From a checkpoint of a small transformer trained on Wikipedia.
Size: 13 layers, width 192, 6 heads of 32, MLP 768 tanh GELU, vocabulary 4096, 6.77M parameters.
Architecture: LayerNorm before each block, learned positions, tied embeddings.
MLP neurons of a small language model. Each row is named by its layer, matrix (up: input weights; down: output weights) and neuron, and shows model dimensions 48-143. Each number is 128 + 24 x the weight over its row's rms, rounded and kept within 0 to 255.
After each neuron's rows, "fires before" lists the tokens most often just after its 100 highest values on Wikipedia text that the model never trained on. A number after a token or word is its count.

L2.up475 [ 90 133 127 130 116 155 159  90 153 106 119 153 159 146 140 158 168 116 127 128 144 124 143 113  81 133 138 124 154 100  91 138 123 142 153 108 114 136 134  78  83 114 140 108 111 144 148 126 138 117 150 133 117 152 105  95 131 100  69 164 128 106 140 158 122  96  98 129 139 151 113 122 196 155 100 125 122 147 172 117 125 116 140 134 125 105 180 108 119 117 141  98 108 157 125 103]
L2.down475 [176 140 164 144 147 123 151 129 147 114 150 104 144 123 101 110  82 104 118 146  98 130  94 107 165 120  89 154  99 129 151 138 157 116 119  91 104 118 139 135 157 100 143 125 162 112  87  97 136 134 108 134 128 131 158 144 110 147 143 147 121 194 183 151 130 133 116 170 133 152 126 135 100 114 164 134 115 162 138 140 131 137 116 159 104 179 148 155 152  88 159 131 137 118 125 144]
fires before: " " 53, "C" 4

L3.up697 [110 138 130 100 130 115 146 138 126 128 117 119 134 121 108 152  91 159 106 127 140 166 120 140 139 126 154 107 105  88 121 128 122 113 138 102 101 143 114 123 108 124 141 148 107 101 169 177 110 118 128 107 178 119 126 147 104 158 138 146 118 151  90 120 140 109  93 144 127 138 115 145 174 114 133 141 135 106  91 103 162 134 133 102 169 128 156  99 139 103 141 104 161 102  95 147]
L3.down697 [107 148 127 112 154 137 101 130 129 115 158 132 164 150  85 156 111 127 101 127 110 157 120 130  96  83 132 110  99 116 144 126 117 130 149 139 157 149 174  91 143 151 125 105 161 131 109 132 164  97 157 165 139 101 144  89  88  79 163 108 128 136 131  96 127  67 108 131 121 146 119 111 123 163 113 145 146 121 140 148 103 179 122 125 128 118 144 148 139  89 136 100 105 110 141 150]
fires before: " |" 48, " |\n" 8, "." 4

L3.up499 [119 139 117 101 110 131 127 134 138  42 115 125 112 118 104 159 143 103 139 108 140 143 151 146 137 105 129 121 151 134  94 169 127 107 181  78 176 104  92 111 141 129 114 125 117 146 137 143 133 168 125 112 140 132 159 126 113  94 112 107 181  85 119 169 154 121 134 168 142 141 138 157 127 140 148 130 115 122 109  93 102 133 139 119 127 160 143 104 110 119  99 130 170 128 147 140]
L3.down499 [156  71 107 151 127 132 127 132  69 154 110 147 128 159 125 117 119 129 104 122 155 126 133 173 146 111 174 108 116 137 185 133 121 116 174 105  88 116 155 121 141 159 145 144 136  96  94 162  93 118 162 133 149 122 129  78 123 130 127 124 134 149 158 135 107 126  87 124 110 118  94  87 120 169 165 134 137 140 134 147 101  98 127 111  93 150 143 133 159 121 157 139 140 142 137 150]
fires before: "," 17, "." 10, " of" 9, " with" 5, ".\n\n" 5, "tr" 4

L3.up292 [ 99 178 128 127 101 102 104 133 196  98 134 159 141 138 125 144 175 157 153 122 132 123 143 123 128 120 142 120 119  86 169 128 129  82 154 106 122 110 126 132 158 158 121 141 145 140 102 135  93 118 121 115 133 138 147  92 162 114 103  86 129 102 109 117 118 110 113 143 146 125 104 117 116 120 151  96 148 115 141 124 122 119 125 131 105 141 123  97 135 140 120  77 126 109 153 193]
L3.down292 [128 110 118 160  99 122  96 117 149 119 108 148 113 104 106 115 133 126 133 127 122 118 121 115 133 124 166 115 139 100 175 154 188 119  88  88 105 118 118 103 139 122 111 134 120 116  93 106  57 126 140 146 116 190 134 110  92 149 125  68 133 131 131 107 130 118 128 126 109 125 133 134 116 119 147 128 115 112 131 105 109 130 105 130 131 143 142  94 135 148 124 148 123 105 130 161]
fires before: " " 46, " the" 12

L2.up139 [146 129 138  76  86 114 113 130 158 163 160 136 160  98 130 144  85 144 161  85 124 114 115 134 127 153 152 106 100 169 103 173 116 121 126  98  83 131 124 162 160 135 131 124 156 117 102 133  97 125 138  92 129 148 164 113 101 125 145 115 114 102 116 144 113 112 115 165 126 128 115 114 122 121 132 133 149 148  99 158 130  83 111 105 142 120 172 113 128 113 155 178 164 164 124 144]
L2.down139 [112 152 155 123 147 143 123 181 135  86 142 178 164 143  88 109  91 150 154 135 125 167 145 125 152 202 135 133 151 121 130 150 106 112 129  89 113 125 132 117 147  91  78 141 139 117 122 146 149 143 133 110 114 152 138 114  92 120 145 122 138 113 142 148 141 124 104 159 139 140 109 125 121 120 159  97 116  98 139 192 129 137 153 103  96 162 148 132 115  97 139 126 117 104 121 110]
fires before: " |" 53, " |\n" 8

L10.up554 [136 146 134 139 145 128 133 155 132 112 138 121 137 118 132 164 144 110 108  74 158 125 156 134 116  96 122 120 141 110 119 114 146 109 119  75 135 132 123 147 115 101 121  95 161 103 122 151 139 145 159 140 124 134 137 127 122 127 157 156 153 117 140  92 139 125 108 146 185 178 175 121 127 114 125 167 100 119 117 167 173 158 155 149 104  87  95 105 129 102 104 126 123 135 103 131]
L10.down554 [112 165 151 153 142 152 100 135 101 122 128 108 129 103  87  94  84 139 123 123 118 122  77 179 109 142 140 175  98  96 126  98 125 123  87 112  95 155 152 113 127 126 140 106 111 131 125 150 168 126 101 112 135 101 141  97 132 138 173 154 140 186  72 130 103 149 133 121 139 113  78 136 125 112  92 123 129 144 150 143  93 110 105 114 105 119 139 153 139 176 162 164  93  92 163 158]
fires before: " " 79, "-" 16

L4.up609 [124 109 151 129 168 161 117  90 133  85 108 157 125 123 127 122 127  92 145 118 121 102 133  93 113 151 153 155  98 108 170 102 114 157 117 119  97 113 156 132 127 160 115 101 154 144  89 117 131 123 117  80 141 136 140 131 111 173 125 119 145  94 144 141  96 123 166 123 103 157 174  67 134 163 131 100 133 114 113 114 142 111 179 151 140 112 152 117 152 107 152 125 128 107 107 135]
L4.down609 [121 120 109  96 130 108 146 148 135 135 158 130 108  81 137 164 150  85 147 148 154  93 105 147  97 145 139 140 185 118 131 153 127 114 165 136 156 103 129 108 120 144  77 159  89 147 150 136 104 148 100 155 143 142 147 107 130 132 132 127  89 129 147 161  73 144 158 142 125 147 110 110 179 153 135 146 128  90 140 121 165 125 146 131 122 102 108 127 113 170 131 162 132 116 133 136]
fires before: ";" 15, ")" 14, " |" 11, "%" 11, " |\n" 10

L6.up137 [139 150 131 130 158 111 102 113 139  92 151 137  74 129 117 177 172 115 138  70 163 151 114 137 167 113 166 153  81 161 124 135 135 146  76 124 112 157 101 111 137 186 100  81 139 134  88 121 103 166 118 160 158 143 138  89 120 102 151  94 160 120 131 177 125 132  90 132 111  96 154 116 107 124 139 135  97 127 107 128 153 140 116 125  94 128 100 137 139 118 152  88 154 134 135 101]
L6.down137 [ 92 103 126 112  85  99 141 142 127 118 111 138 135  66 126 139 166 158 125  62 120 104 113 159 130 155 127 117  80 129 154 154 132 118  94  72 151  88 139 110 124 153 137 131 152 117 154 155 140 105 154 122 147 147 116 130 160 135 124 124 104 121  80 126 185 133 167 122 106 145 134 104 178 143 147  94 115 130 122 151 189 158 120 141 130 141 116 113 184 116 101 134 131 126 141 141]
fires before: " " 54, " |" 12, "|" 4

L10.up295 [110 119 203 102 133 121  93 109 150 155 164 123  91 145 136 127 122  95 146 149 158 160 134 157 119 122 122 114  88 112 153 106 126 122 128 135 102 163 118 152  92  74 138 120 122 159 142 119  71 154 119 161 141 159 115 121 154 113 159 113  71 134 101  78 133 124 121 129 112 126 169  94 166  98 154 123 113 143 130 133 113 113 100 102 116 158  88 114 150  98 129 146 162 125 100  93]
L10.down295 [137 145 121 108 130 142 147 111 160 148 136 128  99  99 132 164 148 132 154 126 105 123 109 147 150 128 110 125 172 171 145 140 116 119 104 130 138 117 114 146  87 126 120 155 144 140 149 147  86 149 122 121 126 195 111 150 118 133 141 138 109  85 154 115 170 148 156 132 132 170 151 166 133 155 125 111 144 148 119 108 104  54 136 126 106 121 165  90 138 165 106 127 135 104 154 111]
fires before: "7" 14, "0" 13, "5" 13, "4" 12, "1" 10, "2" 8

L8.up515 [ 88 108 165 101 135 120 136 126 151 145 137 135 157  72 105 149 135  79  64 126 130 161  81 120 117 153 165 123  85  88 143 171 115 161 113 128 110 142 122 167 118 102 118 119 125 155 179 114 165 100 102 113 171  91 126 164 142 153 186 148 114 137  97 103 150 118 113 110 128 108 130 169 160 101 147 167 144 131 129  98  90 132  93 169 149 146 107 103 140  94 137 118 155 110 137 126]
L8.down515 [ 93 148 148 126 109 105 191 149 116 138 158 126 135 128  81 140 153 112 117 118 183 144 145 102 115 110 112  79  78 119 122 161 132 122 144 142 100  89 143 134 130 121 117 110 149  94 159 129 129 133 156 136 124 144  93 134 115 133 144 145  96 120 169  78 165 114 130 160 134 147 165 101 143 139 156 146 113 149 115 105 115 135 121 157 143 109 111 145 117  90 114 112 155 119 104  98]
fires before: " |" 36, " \"" 10, " |\n" 6, ";" 6

L6.up528 [111 140 139 177 133 111 124 142 110 130 163 118 133 121 153 122 146 107 172 144 121 147 137 101  82 149 123 134 100 137 129 128 116 159 161 108 148 112 109 159 133 172  92 121 108 178 126 164 119 120 169 114 155 114 121  82 156 122 138 137 147  81 123  95 152 130  90 156 129 133 119 111  87 105 157 133 178 139 107  92 107 134  93 112 141  95 115 129 115 149 147 131 144 119  61  80]
L6.down528 [ 98 164 140 137 107  83 115 116  75  98 128 153 120 145 156 163 139 126 134 152 141 105 122 154 139  94 110 126 123 157 132 119  92 145 107 118 122 128 149 135 163 119 138 151 156 173 137 133 149 164 105 125 156 122 135  49 167 109  95 143 128 123 157 127 152 178 114 118 162  86 115  79 113 136 152 141 138 147 148  94 151 139  91  93  87  80 112 112 115 132 129 171 143 137 114 125]
fires before: " |" 22, ")" 12, ";" 7, "#" 6, " " 4, "00" 4

L8.up755 [165 125 105 136 191  88 151  97 156 158 122 162 133 117 120 164 113 102  94 113 151 150 112 121 142  88 144 112 170 145 114 133 116 170 155 136 149 134 120 147 114 156 149 137 103 114 126  97 120 175 117 115 141 100 113 158 123 146  91  85 119 120 165 117 102 149 116 166 109 107 138 149 119 102 101 139 122 136 191 131 131  98 167 118 150 138 119  98 142 143 102 128 172 116 127 108]
L8.down755 [ 98  94  92 119 137 156 135 123  95 173 150 126 147 139  98 105 150 118  82  98 138 120 126 110  91 111 133 110 138 130 124  91  80 136 151 101 134  92 127 129 123 146 149 117 187 137 163 144 132 125 165 119 115 152 121  99 163 180 184 130 119 114 131 116 110 114 143 162  84 135 116  86 143 144 147  98 116 110  99 141  97 141 124 121 117 114 104 136 165 144 156 176 119 129 157 102]
fires before: " |" 28, " " 27

L3.up7 [145  95 140 139 163 109 102 139 126 136  98 126 153 122  73 139 117 129 126  96 124 106 103  89 132 125 110 132 108 124 122 137 113 115 172  92 159 124 110 124 112 104 106 125 154 127 108 146  91 127 139 120 130 143 150 166 130 131 118 136 130 124 105 129  89  70 126 116 143 160 169 161 143  71  87 149 124 162 177 139 132 138 104 111 175 126 110 122  98 105 125 146 170 137 139 124]
L3.down7 [112 117 150 109 142 156 116 128 156 119 114 143 162 161 138 114 125 113  84 147 148 131 116 128 109 176 110 130  78 163 112 147 130 150 140 113 149 129 122 157 146 127  97 125 134  93 102 100 119 109 148  98 135 124 120 142  91 105  83 133 126 104 115 108 128  97 127  94 159 122 111 126 174 116 165 153 131  97 122 142 129 173 113 119 161 161 145 150 102 109 151 124 136 115 144 123]
fires before: " |" 34, " |\n" 7, "A" 5, "out" 4

L10.up450 [123 178 143 134  95 135 127 122 163 115  79  84  96 153 147 138  99 118  83 129 155  73 130 149 120 167 196 146 118 129 155 117 132 178  84  89  97 135 153 114 116 123  89 123  86  95 110 176 146 162 135 154 118 141 138  99 133 135 143 133 158 135 150 164 173  94 133 109  96 189 120  98 125  90  94 154  88 132  74 146 140 130 138 153 107 120 167  98 129 107 119 121 130 134  97 121]
L10.down450 [118 138 135 105 123 115 139 133 130 112 105 112 153 138 167 160 116 136 136 112 154 116 121 162 139 186 136  93 104 147 121 107  98 127  91 114 132 103 162 154 148  87  93 126 102  97 114 121 161 142 132 107  98 115 122 127 104 149 116 174 176 130 147 139 133  76  96 161  99 165 112 121 134 151  90 117 150 130 140 135 134 140 107  84 144 138 137 122 200 115  96 128 129 133  94 114]
fires before: ")\n" 54, ")" 32, ")\n\n" 11

L8.up80 [ 95 139 119 177 108 145 146 121 165 109 107 148 145  94 135 179  92 131 121 131 122 119 105 130  62 157  87 115 155  93 120 146 110 147  91 123 158 163 134 108 140  95 130 119 133 129 149 115 119 166  93  68 106 121  85 121  90 118 137 150 154 117 158 122 124 121 155  87 132 146 151  79 141 158 121 125 139 167 134 110 168 177 108 123 148  85 112  98 127 125 129 116 144 114 128 144]
L8.down80 [127 123  79  82 167 116 127 165 144  77 139 171 131 120 125 135 103 154 129 169 184 107 174 111 183 163 128 114 128 119 161 138 114 140 122 117 164 115 148 135 154 163 131 128  92 119 153 160  82 154 128 114 119  85 122  91 129 136 111 115 155 151 103 138  89 164 151 128 142 101  99  88 122 119 112  89 134 143 129 150 103 170 123 102 135 131 138 136 124 176 128 113 171 119  94 137]
fires before: "%" 24, " |" 22, " (" 7, ")" 7, " |\n" 6, ";" 6

L8.up43 [169  91 127 176 165 128 169 169 122 120  55 193 118 119 108 106 122 115 106 139 159  91 144 108 150  89 154 139 129  99 168 139 115 126 122 118  93 123 131 123 123 142  97 113 180 150 122 111 122 145 152 104 110 102 137 158 113 120 143 147 163 106 144 144 142 202 146  73 139 128 114 111 102 118 122 113 161 126 151 155 179 118 112 112  94 123 141 109 144 145 141 172 114 146  99 143]
L8.down43 [205 127 146 113 155 112 154 165  97 134 160 137 113 153 129 142 132 129 129 151 114 103 121 130  94  79 156  87 134  99 162 175 106 143 101 127 123 115 129 110  82 161 154 156 144 123 121  88 131 110 137 138 139 131  98 116  95 146 132 166 162 134 129 132  79 118 119 123 132 111 159 151 165 104 133 146 108 102 135 145 136  97 136 122 153 124 110 129 151 140 114 126 120 151 143 101]
fires before: " " 69, " of" 4

L6.up459 [108 126 156 148 105 146 120  72 134  74 102 165 144  90 176 149 114  89 110 112 138 127 123 196 149 160  93 111 107 149 119 115 133 135 129 112 113 107  89 119 161 128  83 150 174 147 126 122 134 123 111 130 167 132 165 128  94 143 169 101 105 105 127 122 154 139 134 117 135 103  94 151 143 132 129 129 150 149 116 105 156 140 172 135  95 142 111 118 126 120 102 135 152 111  98 112]
L6.down459 [138 146 105 107  75 105 148 193 156 106 110 150 114 157 155 169 135 139 115 150 150  69  98 144 169 171 121 102 132 161 115 172 126 114 112 110  97 112 164 132 128 170 124 149 112 118 135 114  76 100 132 103 133 119  88 131 125 127 136 170 139 100 146 128 132 166 165 123 165  92 111 145 101 124 119 121 125 105 149 170 142 118 141 140 151 167 111 123 111 123  91 134 111 130 121 131]
fires before: " |" 28, " |\n" 9, "," 7, "%" 7, ";" 6, "." 5

L4.up319 [141 116 144  94 148 132 150 153 160  73 104 133 127 145 116 145 143 123 184 133  91 161 147 192 137 131 149 163  75 105 105 103 150 118 101 106 123 112 111 135 116 116 117  88 137 137 131 104 158 151 131 138 129 133 126 172  88 121 150 145 155 132 118 155  93  57 186  83 124 131 149 126  89 102 106 128 116 105 122 136 157 109 129 103 118 139 132 144 180 105 188 100 125  94 118 128]
L4.down319 [134 119 152 120 145  84  79 124 119 136  99 130 147 146 146  85  94 113 131 130 117  85 150 135 120 138 146 110  95 160 150 138 107 157 148  91 137 109 172 116 165 101 112 172 155 113 148 154 152 143 149 105 152 119 141 148 128 121 128 172 122 134 153  94 125 151 129 135 129 141 118 138 126 130 142 114 102 114 119 153 127 104 118 139 132 124 106 127  96 126 113 159 110 121  75 141]
fires before: " " 42, "," 8, " City" 4, ")\n" 4

L6.up449 [151 102 109 124 127 145 158 121 170 129 137 143 125 118 119 167  83 101 195 128 139 120  84 112 112  84 100 115 128 132 138 137 134 125 144 142 107 133 136  99 158 104 131 147 102 124 124  98  94 118 132 130 137  97 129 106 158 135 124 120 154 135 122 126 126 112 134 176 154 137 107 119  85 119 122 141 134 115 120 154 158 132  99 102 113 142 120 108 115  67 130 166 138 116 113 118]
L6.down449 [130 118 120 189 134 151 104  97 118 128 133 148  97 196 108 124 108  81 153 144 133  89 102 139 142 129 138 142 133 107 113 135  93 107 179 134 127 144 134 139 162 150 139 165 108  99 156 126 139 162 114 149  67  83 131 131 162 107 134 107 105 136 140 127 118 107 100 121 101 121 130 145 145 129 107  83 150 125 141 126 140 123 115 147  88 140 104 134 110  99  91  95 144  79 130 160]
fires before: " " 25, " |" 19, "," 6, "." 5, "0" 4, "n" 4

L2.up739 [126 176 130 122 154 147 118 171 149  92 102 159 145 129 137 154 118 118 115 119 115 133 121 133 129 109 153 173  73 109 130 114 119 130 140 136 143 171  94 150 116 108 192 130 115 114 136 120 146 119 122 159 126 129 130 102 157 115  96 165 108 109 136 124 164 160 155 113 124 150 119 108 111 139 118 120 137 125  91 183 104  86 134 100  99 170 125 141 132 130 178 106 129 127 146  69]
L2.down739 [174 137 134 119 138 124 108 122 123 109  92 129 138 164 129 101 140 144 128 128 130 132  98 149 105 125  94 144 124 117 119 144 140 117 113  91 114 114 153 148 123 109 100 124 118 119 127 150 143 111 114 165 159 163 138 144 114 120 139 163 157 155 104 111 127 154 129 106 125 131 132  89 130  99 105  94 117  80 157 124 156 102 134 133 102  94 172 137 118 154 118 150  98 175 176  96]
fires before: " " 47, "19" 6

L4.up463 [ 93 121 111 168 157  92 121 122  99 105 124 132 172 139 141 134 126 128 127 145 179 154 107 154 122 132 102 155 142 154 175 156 118 111 167 156 111 113  98  96 107  93  55 128 143 120 129 126 126 124 114 154 176 105 124 142 153 140  95 104 148 110 137  90 151 162  96 136 154  84 134 111 136 124 157 146 110 129  92 139 179 140 101 147 147 121 163  66 147 139 135 119 119 108  96 127]
L4.down463 [145 131  75 103 168 150 125 102 163 106 147 153 110 105 112 128 127 153 129 151 156 175 106 176 141 102 166 123 161 152  98 141 113  98 118  92  95 155 125 112 118 144  99 149 119 165 109 111 145 143 163 129 139 173 151 135 151 117 107 114 109  95 147  95 137 110 130 144 113 119 181 142 114  78 113 102 140 116 132  89 148  91 144 121 119 133 109  97 118 108 112 142 152 115 106 125]
fires before: " |" 27, ";" 13, " " 12, " |\n" 11, "." 11, "°N" 4

L2.up715 [172  91 111 136  88 147 113 125 124 112 136 118 138 103 124  81 119 137 142 124 124 166 143 119 127  79  93 139 144 158  95 162 157 130 147 109  96 162 105 155 117 102 141 129 175 146 134 159 117 152 144 139 107 149 163  89 146 104 145 138 125 146 113 130 163 119  91  93 151 180 141  81 155 144 124 104 105 153 136 142 115 159 108 127 149 143 115 131 100 120 110 156 124 120 138 155]
L2.down715 [129  85 134 136 126 143 142 185 108 118 136 144  86 117 135  79 136 124 103 169 135  95 115 132  95  62 135 151 145 166 106 132 148 116 152 137 108 149 137 120 132 113 142 106 167 126 113 113 128 116 102 169 142 135 108 137 155  87 131 177 154 139 114 148 153 132 158  97 135  94 117 118 141 117 102 151  94 143 143 127 171 137 125 151  61 125 140 117 102 125 113 166 122 115 125 135]
fires before: " " 54, "|---|---|---|---" 5, "|---|---|---|\n" 4, " MF" 4

L2.up69 [161 151  88  89  91 114 117 123  96 118 137 149  93 151 108 148 122 131 150 142 156 162 101 140 121 115 140 138  71 135 111 132 142  85 127 158 124 173 104 124 133  96  92 102 113 132 133 155 100 128  99 144 113 165 131 156  79  95 111  86 145 168 125  95 143 173 130 183 122 154 192 120 150  83 151  98 149 157 117 125 128 116 123 120 130  96  91 138 129 135 121 134 123 104 111 127]
L2.down69 [155 101 139 112 135 103 132 107  98 122 126  78 125 107 127 138  91 146 138  93  82 154 166 141 115 162 103 138 109 130 112 127  84 130 109 152 163 173 148 188 157 140 156 134 120 121  64 117 150 137 116 144 107 149 155 113  88 154 104 137 119 131 123 134 135 111 118 145 130 111 114 118  85 120 112  83 123 106 114 134 104 127 117 125 176 126 162 147 164 131 159 119 134 136 149  91]
fires before: "=" 29, "==" 9, "In" 6, "C" 4, "===" 4

L8.up11 [119 108 115 133 157 143 135 126 154 119 103 112 106 112  92 165 132 146 177 140 138 149 135 112  93 126 191 102 132 112 164  74  69 164 157 135  73 101 109 123  86  84 129 137 179 127 118 120 146 128 152 140 150 149 123 121 118  92 122 141 114 126 133 130  82  98 137 183 114 119 156 144 120 145 121 113 112  97 180 102 148 164 131 118 125 107 139 138 119 102 143 116 123 148 103 110]
L8.down11 [ 93  92 169  96 140  70 122 163 145 121 159 148 121 140 137 140 140 129 135  82 117 125 132 129 113 136 129 112 103 127 145 144 117 159 119  99 136 164  95  96 112 113 115 121 144 114 134 139 138 140 116 133 116 160 142 130 139  97 111 124  95 124 165 101 137 124  83  96 131 141 117 144 127 177 111 138 155 149 115 155 104 111 179 146 104 113 154 145 123 116 134 160 128 120 115 113]
fires before: "0" 25, "7" 10, "5" 10, "9" 7

L3.up184 [165 127  91 159 140  92 123 146 142 120 116 110  94 132  90  97 164 139 113 109 137 144 120  83 133  79 139 127 144 155 116 154 117 135 154 170 142  89 120  92 168 135 140 124 152 169  87 175  98 104 124 132 135 126 141 163  95 126 107 125 116 102 109 169  95 164  98 118 136 126 149 143 101 126 159 131 200 147 135 166 114 113 112 144 168 103 121 105 126 150 116 149 107  68  77 115]
L3.down184 [103 115 106 154 139 131 129 100 115 104 102 111 118  80  97 123 158 125 145 106  65  92 147 152 156 112 141 122 137 147 118 139 160 142 133 114 129 111 135 111  94 127 113 167 132 162 153 132 126 141 118 141  99 120 114 122 158 164 148 138 108 100 151 173 104 107 129 117 135 175 132 123 136 133 134 109 188  91 112 158 140 132  84 162 116 138 179 128 153 139 100 126 112 102 141 137]
fires before: "|" 61, "-" 8, "|---|---|---|---" 5, " " 4

L4.up679 [ 74  85 105 181 106 146 144 150 134 143 126 122 126 119 171 160 110 176 115 125 166 132 148 126 156  99 117 154 135 142 181 106 140 115 165 129 115 137 140 135 133 102 140 157 134 134 119 104 142  99 116 147 136 142 142 155 127 118 127 145 126 100 135 182  95 111 144 127 120 164 108  97  79  83 137 118 140 179 105 141 192 144  93 116 141 122 158 101 131 135 144 154 135  95  93 107]
L4.down679 [153  94 106 125 123 155 201 119 161 124 129 118 156 142 105 127 144 128 146 144 146 132 150 137 118 107 126 129 115  75 143 132 137  94 153 135 133 137 153  91 124 148  92 105 134 150 147 138 121  75 151 147 139 116 158 118 117 129 158 112 128 124 187 130  85 131 104 169 117 130 153 139 135 148 131 105 142  90 181 143 160 109 119 126 130 104 111 124 152 181 133 149 119 125 106 141]
fires before: ")" 21, "." 10, "-" 9, "%" 8, ")\n" 6

L2.up496 [102 137 101 138 123 153 106 179 150 118 139 134 151 132 144 103 149 132 163 127 111 130 165 143 107 145 139 154  82 167 112 124  92 135 115  88 128  97 154 105 110 130 138 148  87 110 123  75 150 147 109 142 119 155 122 134 121  90 146 153  95 107 123 173 179 148 105 116 104 130 116 113 108  83 110 155 105 103 137 122 154 105 141 136 118 136 154  93 198 185 134 145 122 130 101 105]
L2.down496 [112 145 101 158 129 109 134 110 160 116 126 131 154  86 102 191 113 109 181 100 105 139 128 164 144 183 149 177 160 118 117 129 132 127 118 140 127 187 150  91 127 140 142 103 128  95 123 141 148 127 172 102 106 177 107  96 111 158 130 140 116  92 127 154 129 170 138 121 142 105 134 116 145 142 151  67 142 132 104 179 140 150 159 120 120 127 106 112 174 127 159 137 123 133 165 130]
fires before: "-" 23, ")" 11, "=" 8, "C" 8, "(" 7

L6.up181 [128 123 127 149 110 112 117 157 119 127  91 179 114 114 122 143 139 114 108  94 135 124 145 122 156 129 119 144  95 123 146 123 124 112 171 103 130 113 130 111 114  89  99 116 162 156 196 117 166 152 123  91  98 151 102 121 121 113 147 158 137  99 116 109 127  77 152 110 114 126 124 111 116  96 103 119 109 119 206  93 159  90 126 161  98 123 162 136 146 154 149 120  91  95 148 135]
L6.down181 [150 125 145 163 141 121 135 109 169 180 104 127 111 129 116 107  84 133  67 121 146 145 161 116 188 145 109  92 115 127 128 118 128 128 129 164 151 129 155 111  91 115 102 143  95 100  99 143 168 110 130 132 155 112 124 121 135 121 140 155 104 150 163 118  96 148 134  98 147 155 133  92 130 114 152 138 134 106 147 136 138 160 156 141 122 149 104 179 117 120 120 140 101  97 173 119]
fires before: " " 64, "," 11

L10.up592 [134 129 147 143  96 107 108 141 125 118 145 134 147 119 178 116 132 124 152 168 164 117 157 138 140 127 109 153 103 137 162 111 111 139 129  94  81 167 124 138 169 103 132 150 137  88 138 139 122 133 110 166  97 125 108 130 114 135 123 128 120  99  96  95 118  87 134 128  81 166 120 111 108  93 110 135 105 117 115 128 149 126  81 120 113  82 113 129 115 121  83 119 173  79 153 100]
L10.down592 [113 157 130 126 143 148 109 127  98 136 151 161  83 130 118 149 167 143 157 108 119  90  82 142 155 167 139 166 126 115 130 149 111 118 108 140 133 100 139 113 127 123 117 105 162 116 126 165 107 131 104 111 117 110 121 130 118 140 135 107 104 105 148 128 155 111 121 156 109  96 111 160  94  59 113 113 124 111 114 123 174 147 143 140  93 135 105 107 168 114 130 138 141  88 118 143]
fires before: "," 37, "s" 11, "." 6, "0" 5, " |" 4

L2.up30 [135 128 135 175 151 156 116 143 132 162 123 123 104 113 185 103 119 178 125 173 141 104 158 128 110  77 110 143 146  94 162 103 120 110 187 135 109 147 117 165 134 143 119 122 121 154 121  90 143  69 143  78  85 170 146 148  89 148 147 125 112  88 116 133 154 189 150 111 160 139 126 148 122 121 147 104 109 139 154 102 125 100 141 142 131 129 154 118 111 136 119 145 107  73 138 127]
L2.down30 [112  97 138  97 137 160 142 120 115 136 136 112 126 116 134 104 134 138 123 149 125 134 190 107 137 128 160 101 133  90 147 147 140  73 118 131  92 112 123 104 116  98 111 139 144  99  99 113 101  93 148  88  94 120 114 141  86 151 102 114 124  79 119 109 105 181 113 117 155 140 153 106 145 140 137  85 141 131 150  90 154 141 131 135 114 151 142 123 118 130 101  88 109 166 154 120]
fires before: " " 41, "." 13, " −" 6, " and" 4

L3.up476 [130 118 111  90 153 137 143 122 148 144 174 140 112 119 129 128 134 141 107 150 142 137 116 116 158 125 170  97 141 149 140 139 163  90 117 119 141 153 148 178 138 146 154 135 144 120 134 137  86 121 128 138 121  93 118  91  90  97 106  84  93 124 129 131 168  99 129 157 137 120 144  97 146 166 144 155 128 119 160 156 100 100 133 141 126 102 151 125 166 102 100 120 145 153 117  83]
L3.down476 [118 149 116 146 108 178 128 141  95 120 139  90 126 139 112 200 129 134 121 123 140 107 133 124 104  86 114 124 116  97 137  95 126 116 140 146 169 133 156 121 145 114  97 142 179 120  86 143 112 151 108 146  77 119 153 102 132 113 121  88  73 139 126  88 170 125 124 122 134  85 124 123 118 108 120 126 162 102 158 102 102 138 111 112 114 135 125 145 156 114  90  91 167 130 128 145]
fires before: "'," 22, " |" 18, "'\n" 14, "'" 4

L6.up710 [ 98 128 150 168 135 107 117 111 145 136 130 154 146 158 143  65 115 118 101 151 150 112 138 130 149  61  91 140 104 135 172 130 129 168  65 126  89 141 109 129 108 138 151 108 102 116 154 143 146 119 115 117 119 126 125 193 116 151  81 166  95 110 113 100 143 135 118  83 153 155 116 146 140 130 101 101  95  79 133 165 104 134 147 182 100 123 101 170 127  93 156 155 134 120  97  90]
L6.down710 [149 120 115 105 194 149 120 132 141 118 173 125 102 166  85 146 136 117  84 159 161  93 133 173  96 139 159 127 164  95 114 126 129 177 135 130 132 155 159 113 157 169 145  98 132 136 107 142 133 155 137 135 102 128 130 148 102 131 167 116 172 119  97 181  91 135 151 149 152 116 145 132 125  87 105 108 140 114 109 133 119 149 127 133 113 116 110 107  61 128 113 160 100 166 127 162]
fires before: "," 17, " in" 12, " of" 11, "." 9, " and" 6, "==\n" 5